config = dict(
    n_layer=12,
    d_model=256,
    n_head=8,
    n_kv_head=8,
    head_dim=32,
    d_mlp=512,
    vocab_size=3575,
    activation='swiglu',
    norm='rmsnorm',
    norm_place='pre',
    norm_eps=1e-05,
    positions='rope',
    rope_base=100000.0,
    rope_fraction=1.0,
    qk_norm=False,
    attn_scale=0.177,
    bias='none',
    tie_embeddings=False,
    parallel_block=False,
    init='uniform',
    init_std_qkv=0.0227,
    init_std_o=0.00463,
    init_std_up=0.0227,
    init_std_down=0.00463,
    optimizer='muon_variant',
    lr=0.00631,
    lr_mult_qkv=0.4,
    lr_mult_down=2.0,
    beta1=0.9,
    lr_head=0.00606,
    grad_clip=0.5,
    warmup_steps=200,
    schedule='cos',
    final_lr_fraction=0.0,
    batch_tokens=32768,
    seq_len=256,
    doc_mask=False,
    train_tokens=230200000,
    steps=7026,
    dataset='wikipedia_en',
)
MLP neurons of a small language model. Each row is named by its layer, matrix (gate and up: input weights) and neuron, and shows model dimensions 0-127. Each number is 500 + 25 x the weight over its row's rms, rounded and kept within 0 to 999. Numbers have three digits each. A neuron's up and down rows have the sign that makes its largest values positive.
A block is one neuron, or neurons of one layer that tend to fire together. Before each block is what it responds to, as a language model described it from the Wikipedia text at the highest values.

Description: Biography lead parentheses. Opening parenthesis right after a name or short descriptor at an article's start, introducing dates, pronunciation, or native script (American historian (1924–2001)); weaker on scattered mid-word pieces like z, ist, son.
L4.gate137:497496513517540561514491508477534505485508498486533459487520551549456482527487506505450474491512459504510493516494513538481515483486508528486549525478517529492490502495496525516528491474487473511514470497520454544528512517490522519533496524493500496482518499487477590492463465505516484498507495517469551509489513575492515448500525539493503508505472501488461481467484500529510508521525
L4.up137:513461526492458514475458494485533535493519536517544462502511524501467506554502468513482491524513495480462469510511446483506482458516527480515515523530520497513525496488479498514463512452483472457513487515480469517463518520487505520495527477501501521508529504485472580499441501526493497488524467491487512531485488536506467478482507482507474516510427518473491520515427513515540503515527
L4.gate146:492508496527525496470529522478541494533539515491480519469518471501493499528454470539505499511501531523480497465475490514522449505549511520508468516455516477494492481509476526521479473450494519500515511475497521498491516491489511522493493518550518502517488531499485511521472521474477479477509495467502479469486526469531480513495493506508476468533501468466498471492533468494507497526473
L4.up146:492518492493538461537540492483529523536481475446492483498522481503486455502549507460520454484495492533476468505471540514445508487479483461484476518518508470516490535496480505498473522477488522488488459488486519491469501492511533451524528519477471519482503476473554474499461492479521476482473515494470520514478499493511452520518491497455470492503498532507424547513481511505551454519513
L4.gate179:493469473563448483508523516459500552504504467506502501461482539479512499545497515477438508481468542532484461549493474462507497477487504498465532520506476494478505479510445515487509464489499485464518496502501489486471506483481489518506546519523542532497529506503486512495496509468520540496483517511534483561550466527498455520508498488543474499497484493485460500504482519499544519491494
L4.up179:466481468497473505517503550472545542511491431495475541498515530537508487509510517474501533516531466533482538489471497476543529483490510460471523521493498520492540454470478491484470496467509491455519495512535498499468497450482462561504515493511504562506508527489540505454489496512489533503511495497483487521509462517501473501537537481525496518528474483488456496497507518511565473517510
L4.gate215:551497499498519485510524558476502448547529478531519526478513511488506447468518481461480513508543508533519505505444494516521477489484501505519485501545524501480500490492497520503501485449514446489493545555496538505484514463488518497478498529520483483535523489467514524544511465479536460495530509550510498518499501505466510505474495487504502450492498480527511441508490523515514490511498
L4.up215:480427508507544470474504524514489460535511484495518505524489484495522488509517488437442504494530508492471502473465484512537482486506513464492497513516537522475517526513459513495513520483469468492505482499494495521510577460500509500446445492469471510515536490516505460529477467516518511476500522539516508485492508532483496432517465534512517494525472515516497542491497501472490446523438
L4.gate229:508497468516454472544496509485481477486502515501491523528474483520473480530506549506479484483458508460523480478533490491504497505452466512517486464529501480462511484501524487496516513485514495473492526499519515476495491516493509505476518504527454474498506495493523460469519481489514556472469542531497451479508536528453548525481497540503492523494489513502485456477472539508476509474495
L4.up229:464481500534495519486477490475525504535497520454550437514489500524474460498543480508510508528502493509549497481478492524524506523472497474488537542492511530495472516507466517513480505467466481526498516438521498503511540501530494548505553504512514509498477508546505527511446476468560510497488516527466498506472486529489494487487483530514491516516456504469504535556477477574497495533440
L4.gate231:522511470514490488507500549480509498494450485529538492477502533500493512528550459450514494526497518529523471508475466528503470498541491507529495482476454541489483483437469537483527518505510501476528473491552515462482533499441545488466511498483558511522487524509501489494547493449515466508512476537482508531514505503499541490499472509452523464529449507539482448501487516459546484508511
L4.up231:507500464477501504484480514479537519511464530475513553485518509510508521519519543434555469524529503520513484531470485504466478529485493487496519519485480560471518533489526540486511485496527491489478507527531514553470515488461517550498506502495485474501524535496542561514525489516519504528490479501486536523555510497465506502510482529495466491488495485518494492457486557473508521473553
L4.gate237:544467478516486489519465510525518471529471472518497511528487483466533492520478522463488490523499511490516507480481479489536474477504476496473499466485482483489489491514493498511473514494515505488458458497506495502494491503500430522484506487455509506473481527487504510495531449499518455509480510485477543492532497474488502457508513487481487528469481495460483583491550473471497492513489
L4.up237:482455503444468510545522505463550482528495467542517488481524518470517486508485467484495459529511459487510508472489496524507523479520511498491552539471486487501458500483513531498483516497523519498466479532509500480502503503475486494460528506535500553484490538484505465520491474466492482526507444496471452535513529517510472468537499519457511519498454499480510501506494483506510481486474
L4.gate239:490498500573512493524536507518509567544516487520522475503521493504507537520457482475525476515508499522483560494506487470513474515517511487508497494494485474476521496506492475438514465528510525521481517517518489512478526458512492522468491501535502500474500489516497497486473573516481466512474509525487497458509534512478514509504485477560492536553507564505482444488455458499505511473503
L4.up239:505501489538477478471498467466523530499508532511529471469497508468514497494532520481536526516537487492469514505476493508461489499531562484519492490499495539485511487525513488471498487487510517505544504527491541472478459509504522489505471540508482489533537476492523481466477518495499518516504485499484453500534521509505533505511542510511491504515512507503549453467470439493511510481509

Description: Word-initial "en" prefix. The first piece of a word split into several tokens, mostly the prefix "en" as in enforcement, enemy, enlisted, plus und(isclosed) and ass(embled).
L6.gate222:493534495508486511507483502467510507499500496523486542510492510525480487510506535477505513512504532511512526462522483443490462541526482497521483478514493501538490520553513543535469516506489548464428465531520519527526471532558511483486471520500451485567495446502534515507495493529476501531466553549520466490498499456546472487508495497525504496526524482493516539501470456508499527497517
L6.up222:508511537523500538520519506520468494506566498475497516492518485505481463543467499508498539533529512508489474510484460533455498539481502468468505535500488530533508522494491555497504486489479466484519466527490482495488495478506480506475515449534483457504499445473533446498468479529505530513456478507464475530549502463516529484453481499456522508498521507459510515513500443496491492515459
L6.gate271:528473457501495496500519526491519550489492514526486464520455521476520507489525515498506501533482495499498556482477458478462504525496526562516555515530502485498485467498481478500487516503502489486491518517467534543525445507546521487504493501531478483473501516459496522465470507506483508505483529494485491494480502482481489496523468468447473496479531497499490532508528521520497500531536
L6.up271:503536504472504481526484509491492472529497491485512485522534496497506463501510505529498471472506485477552475447485455478473476484472503502476486457459481517513488533487515474491545518510495522492505483512521517547480479507484486478504476490517482504482482476544489471525504503502539479516393503566533486541494507507508515457540449512460505507506477457515467475501547510521462485513522

Description: Possessive after proper names. Possessive apostrophe or its following s right after a name (Raphael's, McElroy's, Army's), plus final pieces or hyphens of names (Krzyst-of, Kanem-Bornu).
L6.gate206:476479493454500517494523503502515501533464496470524479536469494548505511440574457486514478498502494483484472496511539509483513476463518476532490506472493495489456505486486526540522513503479529528527504467532491543458496512503491484466534464494509518536483484520505497474478533527466547500499542472509490513441525458544465491510459465528491492488510478512468517468500513535485507493494
L6.up206:473525488528536469473450496498477521511528509509491486494535520486447487512468509492516489488522506468485477492501534482518496527526498517523515510487491466445514532484519510534443504486471515481460457499476516488539517524508468498497494504451504454498469481484498497487501510498485516503477477468510515512513485467474498517439531516472518498496525497526558505481476512541483513541492
L6.gate291:499500478493512454516508504539497507512550514511491520520492509504445485495494504494495492551488484509526504499474529477511484513498522520467533548531500467504534552473523473528508515500440529470482463465518518487488518496521499517510450527506467509484507490476484519577488435513512517468527503485495537481475542473501473547525560535498479483492523491485488438476482476498436452502501
L6.up291:525482508464472527473543473501509523457450521514499465553482481524535457508514525516488483459508500487453499457487514484511477494484491482567476489497489528509491512528465461478473469540494509496480500557489504511454505490488500528481529519490535541496515489495436527497524563472505509498527466488479471499474486517508524510516501511460474530465530520448501529492491533479494447532475

Description: Pre-head modifier endings. Endings of words that modify a following adjective or verb, mostly -ly adverb suffixes (environmentally, relatively, fairly), plus joiners like hyphens, "and", "un".
L7.gate106:513497514502496480508544497484488510497523535509512506522502516470487485473526508501518468499552501467532513529504523553474547482530529488477494425484484470499464496558459489472502524509453468489482492485552491525466515444507545514457485543469460522544515475484512490507473519469536518489479495478461549450496512492516494485515480483465459460519491476493511500518514479541507514487539
L7.up106:498468461476474484533529498510550470574527485515479470503498511471487525442520506520495502490440506515476482516518518494459494504534499500539517552474491465520497465522512467456466482458498529483489523543496517478470471502525503491504498518462463486501481545539532550510505467481512508474500533504488541435505549498510516510510469517501528487505513486463477502513483462499472522471507
L7.gate235:489485496528510530498540498510529504519484537474483513492464504494476494509499522507474490453485508514434471564508503488525528497487547499498515523453548503494498468542485493470537510513497501518455530467496477532443472489507464498494487530478518514488507469484469503510456455511478556505477535502517531524471471465558489509493458474466514510521478524489520450503481464487484524523485
L7.up235:483522485552518406508484529473506519542510519491554472507481492537476503485486458505526514487539530528512507531541468529494536500512501485500495445531515512519513526527505518527476507532473501491455475460509495513481469501510544505503471485465455483513452475514536441476492540475515536502471497516472512506504528505519486491517470447506487484516464490514466514474482504467456488513528
L7.gate283:472436457516487457517517454449551501523491493539521534508515502526506482454519520451497472506529504487548537522494503458485528492483471503517510499507526505499523481556526503509556468489497499535484480497504497505507465462478474514470464494509522500464497512501510510506489480515503496495490464525542504527506546459475516506509493485512541509532509482496536480497521480549498494520468
L7.up283:488532517513522490489522495467519539547501485490507509521497524464516479499532530496540509449516504533478520490547485510530502491508513528525500520477467525500509508504453550513509510507456526480532508461503459480512494471533504524497442486498508550504495482483541520502507491513517507535525493505435520526548498496494493511501531492537476464496501523521496487536523479482507483440466
L7.gate317:526448519552491470474501518478483530516500513503556524490475453491522449481488489446507461492481532493508471541505505514519493510504485451510508458491501467464479508503501535515508512479486470489479475521469488451523505535511450541508501513521516435515529512459501535454492537514537505525440484474533479472512537459513465512511527519488507459514489496472547512465553516486501475459521
L7.up317:509502490501543484525539554515488493522514543442530526508456494500497514480544510509497486452527475502501501457514528519496482509513523484523496468511549555485520490495527462568516463440448492476500472499467456484516481510518483479500466528539493489495496486488450480512489482485481516502495520513503481499470512517520477490504509496465493471492529508537533527523460511508502560511496

Description: Possessive apostrophe. Apostrophes right after a name or noun, mostly the possessive 's (Hospital's, Sauron's, Rhode Island's), sometimes contractions (can't) or closing quotes.
L4.gate216:455502488514509527521514514503532461484514539505440488490526491533481516506524549488530492483510502492520460424498552573475505477497545485464535551526484498518498482467480496525529524471515485479536507509540488477506508500523521496474486545468527465473500483517490511486532491503495469538488518472513509472506523514493504502476502501473518508522514542507502540479493521501516485511494
L4.up216:462512483505537492487481514524489475502494501501478499529461473519505517507460483483540533501495485472465500496443492516485478541489539493516525504514466487478501438484490508497495518438463501496550510488507543486528489487487528476513497523520489498533535509502541506470522528485450517494535547458502537525514501488512510472553496474494473552515511544475563561544479510541514512490489
L4.gate243:511501484485456483437537521510494523505515549520475476546480473534487507501523521494498472489494547503470491485520515503490500472517533447522454481469439462529520507467489494488478528475482511471505546485555534472481514509477483517501480447456532512514500531522500458562469530500516510483483523497505445540500502480500474499505480541484533499460512505456494505526507495481484501548480
L4.up243:480548487436481481471492512492526482501520500480466504513525503495471442518499503490454527527474514494508478480513495514484475481504554503495497508492463497490523518539502505483512553482462483489530492502494517518533475485416507526483492456508518484491516468490511471486523480505482498517529545504532501553512479481495486486524525484453483470502498522461503514493520485481518513569512
L4.gate256:480525476537522509523519513540504470496510489525503544491520498506500488479509513535499506541499487523483516506498534481501509477509546520530521506492497539512456530477456519492490492512511494529516506482517526473481562519462496475511533502497461505513510508543488500486478480475516479526474575469497498479468560543530526497529507449439506518494495534529496495503500514535432508482510
L4.up256:486522519459491528493527484575505462489500514495485544484499504469511525510516476507496493513510520521551481488476490555482516515470513503497471501475483494499472440452501471472512481533535511528474530457506490474491493520460485494516481532518537478509477487508502490490489485531488475494495470490488489463479511535545521507492504507497521539462551516534516497501471481496471535514545
L4.gate354:502480499499463525508549496527517483538528520470472502494496506520526529463477507516540485493475509501443491513468471510466493505524536531505467516487464508447507474485512562475543519464490493470495488454477487477494529435519503487513446520500438512509521499489551501488484498503517539499490536429518498469508525512521496494481511520472503531512526526557517470512481542538500509482474
L4.up354:497487448463492469476488488515488513513501494517507477531470532540521503510512523523534485443500514545505484535534530501503467493493503512475555512515545510506491510480523469543481543467485520516526473514509477495486479503487516497514454479441497462536525522483532461515489505521471529506477488540493503488469517512475493480489477508516522493459515487476451465502463462485486483513550
L4.gate366:522498498549501447509488533483498506486508536508479499524503493512503464532484513475503489510520505504433508494520522506485495465472512512500483510485466497478516485451514505530457511511499463499475522459489510496505498494522510480510494489500534510505521509546464485439536514509504485525489496504512511502492512540493488487526496489461535551484493488480539481492476498489459457517484
L4.up366:489501513482488487483494539535472511485492470478507471510492512525480472503516477491501502489510534526509487508484502483526532470503477528482514519486469469517511544475554524549512527546492429526516509447504509473477488480515483504510494496514492515548495548526511503484483520518512498491553496516490500476471484477504497507522488514498516483487462514532526482499511495516480497507489
L4.gate371:520502486481488535495517518503495552500556513517504546502499547500498478507542480538486499488525526494498514524500519521474469479478479506500505523549500470478489492503490471509514444516472507497495494505497514508469478503503500523487483492478482519530546490465501559503505491525486504503520493509504576538533512471484490448470510520490521511508504493492525506467468481539436514512545
L4.up371:538458532485521493498523545543497517463516516524495524503509484517474442498535459510435498504534512525512562500443518498464517495464523560519470481515480495479481472483523486510451457466487489500489513501463469498474534466487530475468484507445479504535509499485493543421516491523500484491506463520523530488490463511490493475470493470444493467455532485461503532507440486534494498490515
L4.gate394:527534554455472514505496532497468497498503477534496517508527482525511502512519506435507455504472477461533550492505554468507498487483492520539499482534489511480550479468539493498481568508495504522454523437546493532450489485504478502501487466504481456489494432501500511484503544551484511484515450505501514482469465474466508511521499493495514475491482508539518503522453478486458517551529
L4.up394:480504526549472484511522537500511497539525522540531553497495520522526471517514526479503478468529504536506468522520460507501486485485482487513491509518492488460497529546494473483448508537511482563535508539533504512509525472562495494509482574487526488497534507477474548496498482496510496508450510472499508470492493477541509486492528476535539489492502490499513513472506495508471481525521
L4.gate399:526505504487445491512529518540488468511498467504512495535509479511505484498472483466535500499502489516526515491506507503511495510469523485488470521517511495521506491480477553506474449471534536501497488463497498476506507542541500491540522518531524483511505501540448522540478489497497534483536513507512524496469488479444470493499500475490483508498460528531486509506462495495511516512489
L4.up399:509515518524468529470501490541514548492500470496509529493492526528440461508488477466501529476480492492525496507501520506513515511466507497539470451567492515493496476532451488541496509507546519512502477478498545530536548516470478504519495480534492460576503499510512508486496513497519475478476487534485499478475517525448499483476517478522524471504488539501484469466458515507531503512447

Description: Apostrophes and "St." periods. Apostrophes in possessives and contractions, mostly before s or m (he's, Mansi's, I'm), plus the period in the abbreviation St. (St. Louis).
L7.gate175:487477508483505455454499500481530527497512482487475504518510457502463444516514530524501506535533529495506438490476516495503490493481470537512558489516514440491489543481453486520518481511498481496526519532543495514464476503526518492504501510503466549469496459478467538504462496523531517480553525489507515502484488530501536514502483479465459515513500503490532511519480489466460486536511
L7.up175:450490512485500523467526487512479467547533467496476568509452507536490501475513487497474504497541504488495483518470497491464500502471501489502510525489466452487514500463489507499488477484495489531544559502483505468524484504550480524497469489473526521495537504491498514516510536506499469514508532498529495499521479525530453481518500481510497493476485531506493497483499541484480493496481
L7.gate291:513530484500541487428463497520498505489497511449529506478524480481502495499509492477505475485497473478497536526537490503485495474464512503496495513514497522487500553481525466544495511460548474465506495481540473543521498490500456516509483542523539450473488500527488503508537534512500518529459486504431521531500504495477500520503502474489527489532481504495527494487467531483469527498517
L7.up291:554500459490511475490461467498541516479512485493509533500529490528536515476533509517510517530505502522545532535512492474492518489470471461466516499494567487519499531548517483523487443504501441458504478498526489492526472506489476524498516527494486463504489484479468490502521471458492515505476530505482518534518517478470528564510489502492486520507502522505469489495461527527460546532536
L7.gate364:470525476568492490490450467487470501490529449509501483460511514495497481445497451519511490494471529507505470504500519470515523497515529541527488505473450464551461533484451528552518489532528474544477487455498498470516528459522556491487496503539482498508505494536516512510525538549504499528514506525511508466538507468506494505527470465452456493505511535491514529497507480495501513491491
L7.up364:492501517540493489524503494506463475536529506469479497482464500524460454529478446500495505525514481500517525535496527462470456483483546515506500492457507490503546532471492542507509513516518498488432501511533478460480524450493493502501498479517503491506488487508521523535565542524509497463481499534528486483494483485510530511498498524429517514520482516495501519482517524489454497500492
L7.gate413:469480510494490505501474501550496496472496570526533547486461539499479503478462480478493512497517533511557508527517460440464511465507510492497526524528506481545514511513510479509475457509490530510439499489509481491468517540510473500493467508511524504492505500495510518515449472546493479539518517464506448511463480482489509467469476468455483520521510506551520496489448542448513491485533
L7.up413:524515476510491535531511456481515475556516531515493499506464540540525485427492476487506544498512551499476463516499580545524467522515458502479548483485479513492502510470515478481514530527490498496510468529519484509478514496479490477476536507514491518483507521474470525486540518565522520520502472504516515504484535515492473494466456478526544547477530538529498525492531497458492564519532

Description: Mid-word subword fragments. Short word-piece tokens partway through a longer word, often Latin species names or names, such as multisiliqu|a, Assem|bl|y, optim|iz|e.
L7.gate133:520536523519550497474495482504498539500488500482493453462478488501513536542552489489492441508508520521496492471496498500491504515515471547503505525541448519483496505494473463505491555530469509490559479527469531489484506501525498454491546462499560477481574509486525497484458509520512494491498497456510481509500505541442528514517520492498517483463476472506535462498458475503464491529494
L7.up133:475524487497509534490516488504499463492435495430501538518461532496495487522486499513477505522473541520485508498496520498470488515504538525500505495562508494506537464522515474543511508504463520474499502473526509493471469464525524475494534484511456503457529516480516478510517494516509484509484522470479492481476561522482486523511502505527502485536450490542528535456520500531535521501484
L7.gate263:492538526474465474498475473532513527496478501534512495498446515498533483500551512521531482499493513522507484511473507468501482511494505505472548534498497533533509512513510558483508529486486482460477501506524520525496524504485473414490508479493492489459556431490484508505462497516533518511533567540499510514486531516468484498520550469487489500461477476499523506487466506517488493506540
L7.up263:521491488508443498481479474487532448479488515519521548542465495489535505476512471506492530529531494490520526504472500472526517530499530482546445531509497498453465480487474530500504482513492493477559501491501506487500497505498518476494513452500526506524538539501476463538494462513526496478510474517481494492484510442472530512528499489527505481512490501479518478507511474496525475465525
L7.gate299:501455485513533533479490519542510505528576517489512520517492534512491518529493489492517536482493477532512501474469532492481529423515531541479541474505466542491526483518482480507503532516485476512528477484495489484464492472465527500453472510463485527513528505527475486528571512501418531484542523459505469511468532522479508532517502498510500486490495490508485476488501512514529483513487
L7.up299:503496476518484502521491525502537493546515519474508540519513509488523487505493509502522547496499466476556531510498523501514474507499523521526468502536463504482507507502476483525483502493517494498495505473454512468515516502444488505502496483528496562532508540496468506502524497545515487508510536506466517519468502470484493490519536494503459508469499529474479470506543526498498513515518
L7.gate305:477528486533471479514481494496510527503472555500521474468476508485472489486449481509500491518507519503499510523465480482497465463495528483534520517510512491538494490448524482481502463515512513528461508493496500536481478550497562495519484552473464508519511417556471500436477517464525548502539557500494502486484480497468497508526504521460504520522475506510527486498510502529475483486523
L7.up305:471511525536508515506485528478495514540481530486558539482498553469511447494519491481468487521492482500512432475488467499479451488484533460474421467491452502485519469489488509524489478478529478487488452501519504505501452528521512502558469485511496512518514479515524534509489484500506524511473493537506490454482464526536482452514520500535484493488472529502511513495528442489454538505493

Description: Mid-word completion fragments. Short interior or final pieces of a split word, often names, right after the first fragment: Sa-fr-a, staf-f, d-ens-ity, Al-fr-ed.
L4.gate10:470516502462531471529513490531514501473475490504509480525514472462546540492486517516487466502511502494532514476521484522457487463528523500493511528443507533500508510526521457479449460434454484479495508530515458546556520466480538438510486499516483551504501516542484525474521503458491481487484476493485521471463528475519473475486515490459473472515495454455518514499496517485495489474504
L4.up10:549508503471486521490473467464491486485508532503537461509477505465509516465494508497467531491536476546479493501447529491473450520485535563516510524541517542476483460547511521493534457490526540454465472484525506519478504498543471506524522521507505520505526480498488510514529495495506504508496550524493509502459451513485482488521469491508465492500525467475509487522443506556484520471521
L4.gate151:483487488482522473489539507484468468498515474475460486549495491505494503493525476498461503534519463541508504517485506484531475498499475450557484500468488546492501471496473487502507511486500482491471519465503505547506523526481488476470481488528528518478450529515486529507501499531532532419529490453532474520503492483494504514512519553519490451489515530523543541467503467522471523560508
L4.up151:458480480502563481447533528503524512491530503497447494476474528496495534488480530529509537523487461486486498513506499518453471518475501501486500512543496490540526473486488507530463486497488508509512488527514520497492517497489550468489518522479444526501496479509547458535493511506465513488537513506491503462509489520502467487464545524538525503501518540483492476513521538500535492488523
L4.gate205:485505503471504517516476519452498478466544519514462476505494528549463468472448473481506557554496469521485541533539485488468487498533512467509487518504484507494471509486500495475497468480476490493463471468461492472483501484478511517485440488534470507500482502450499489531445497498537521459535518452456523487485525534493551514503550512509512525487508501542521510491500486531468465515522
L4.up205:512522502506541513479554505495440522515541557464450543487497516482519438509510465499485545471516483518516492530521494500475523507478479455506519518476511497483499496489513493511462502488470480477541508534477494474499484533478469525438467481535515478477519502516504523530479483465472486469478483511553513546485501498472498500510528480506466503486526497506486490459475472457497517508532
L4.gate219:478501506490509514479464496535492493488517482490500520499491507567520497529513497481526459541487520506486489461456536510462493472539547485528532481489479489540469463503555524521496482465545437492546519506521496488522503551509488488544526504530508510506466476495473464513488488490454501514472533524501541521493496526465532465494491447508480536471480515448478527461538527517488503485498
L4.up219:479476453538516519510502526556524507487491465430528482521513494490492519534504493519522486568522527486541512497510541500509493473545520497497539471486503498494483473487536498530520492479519434495526514540481497474508509483500503482486543449482475499510489490478526451544497538490479490500507551507540503477475478529462505456492484459499475505498528477492514553442507495496493491531524
L4.gate252:528502537470493483489459479514539521495526489495541492508477476520518493473503533516540532527537459492539507487473539516525501455474501516516494504504485537483499488487512474495490455498480549490477440487495503480485532461508526545502476524527506470521525494470465462519497510493481598487511514479504518487506514485483474514520512444504476489486535521485511465511541455501513511456495
L4.up252:522498527499484500488548540489514454473496491465488474530485498504482428495513469500505509525525466497490526459441521492498507490504524510465496516504491471507498524524482482446432520471491521544535490493496490483513501509502533504518504493478527477510515458477472501565485506483485546509507527477525531507493508504526481495496535490489441514482502500511473505504502510526512517536466
L4.gate279:540516522479491502490469527558516454449518515518447520534488511517496449482465455498462472512472471434440523485483531505500506498506503529510487526498509525520534494509484510484465491474504486484482507518504521526481545491514511521495532530514515520544536448466531489460492522473451468481550488508481510448490491496477504505450534453497510504542523463512521484533470500515485490535543
L4.up279:490545473500547485488486532499504504502475528509502550512479502469496497519531479458509489516476479513454527515459530523468480509528466471520493477480458471528515510494470533521496523535466487491499519483478517484521553466520476489518489528522495538474451463512529501542495538478485504447454484488517468482498492517452515521504542473440498495541502477507497527454504507461477521485472
L4.gate291:500526513531520487471494522513505510495488475506490536526509504558498510503527503502540507497522455523499442499481528521540532531478490460504514442460485475539480484494533480521481477571533489554564500494522496496486517448534503542497535515505528468531439525508494517507506522514500533458460476524537481516496522540488451503466478486505499471488515452526458508511507483518514517534517
L4.up291:534564486494522540491491495499528447433501493547474501532515501527499519485505505537519500476521469549484466525520505501497531509498504579503556478496510482528501474473500474524515489514571476467509477542504553492471489461510510482499529509509477467483495494480465504554512498491514522510519512495545504522464539492467490508491448470491454487496495443479505528477539509533533520510515
L4.gate386:514531522501511524503457504517535449487498511519531535501494490496524521517505474500490435504495488497497499472461508517473498506505525469502527477450500549510494502503474485501558491492486459481525501525501518536511533492499482471468486490550494528483512492461479488494462508526541529512513452503461505516470471488479515480456468510516497549479451489472484495523512562523466483537511
L4.up386:513499493532478532502478536532546494527482497512465518519510525530487486461510542495500493486489532541498521477491509525517465453478514498485520488509464523461496521476504524507496467510513506533523518509498500588476514488480501483480497470527526485519530467493512524516486513516519512436546501521476493463493481497514491549467535489502535493500517476521437506530533562537489504485500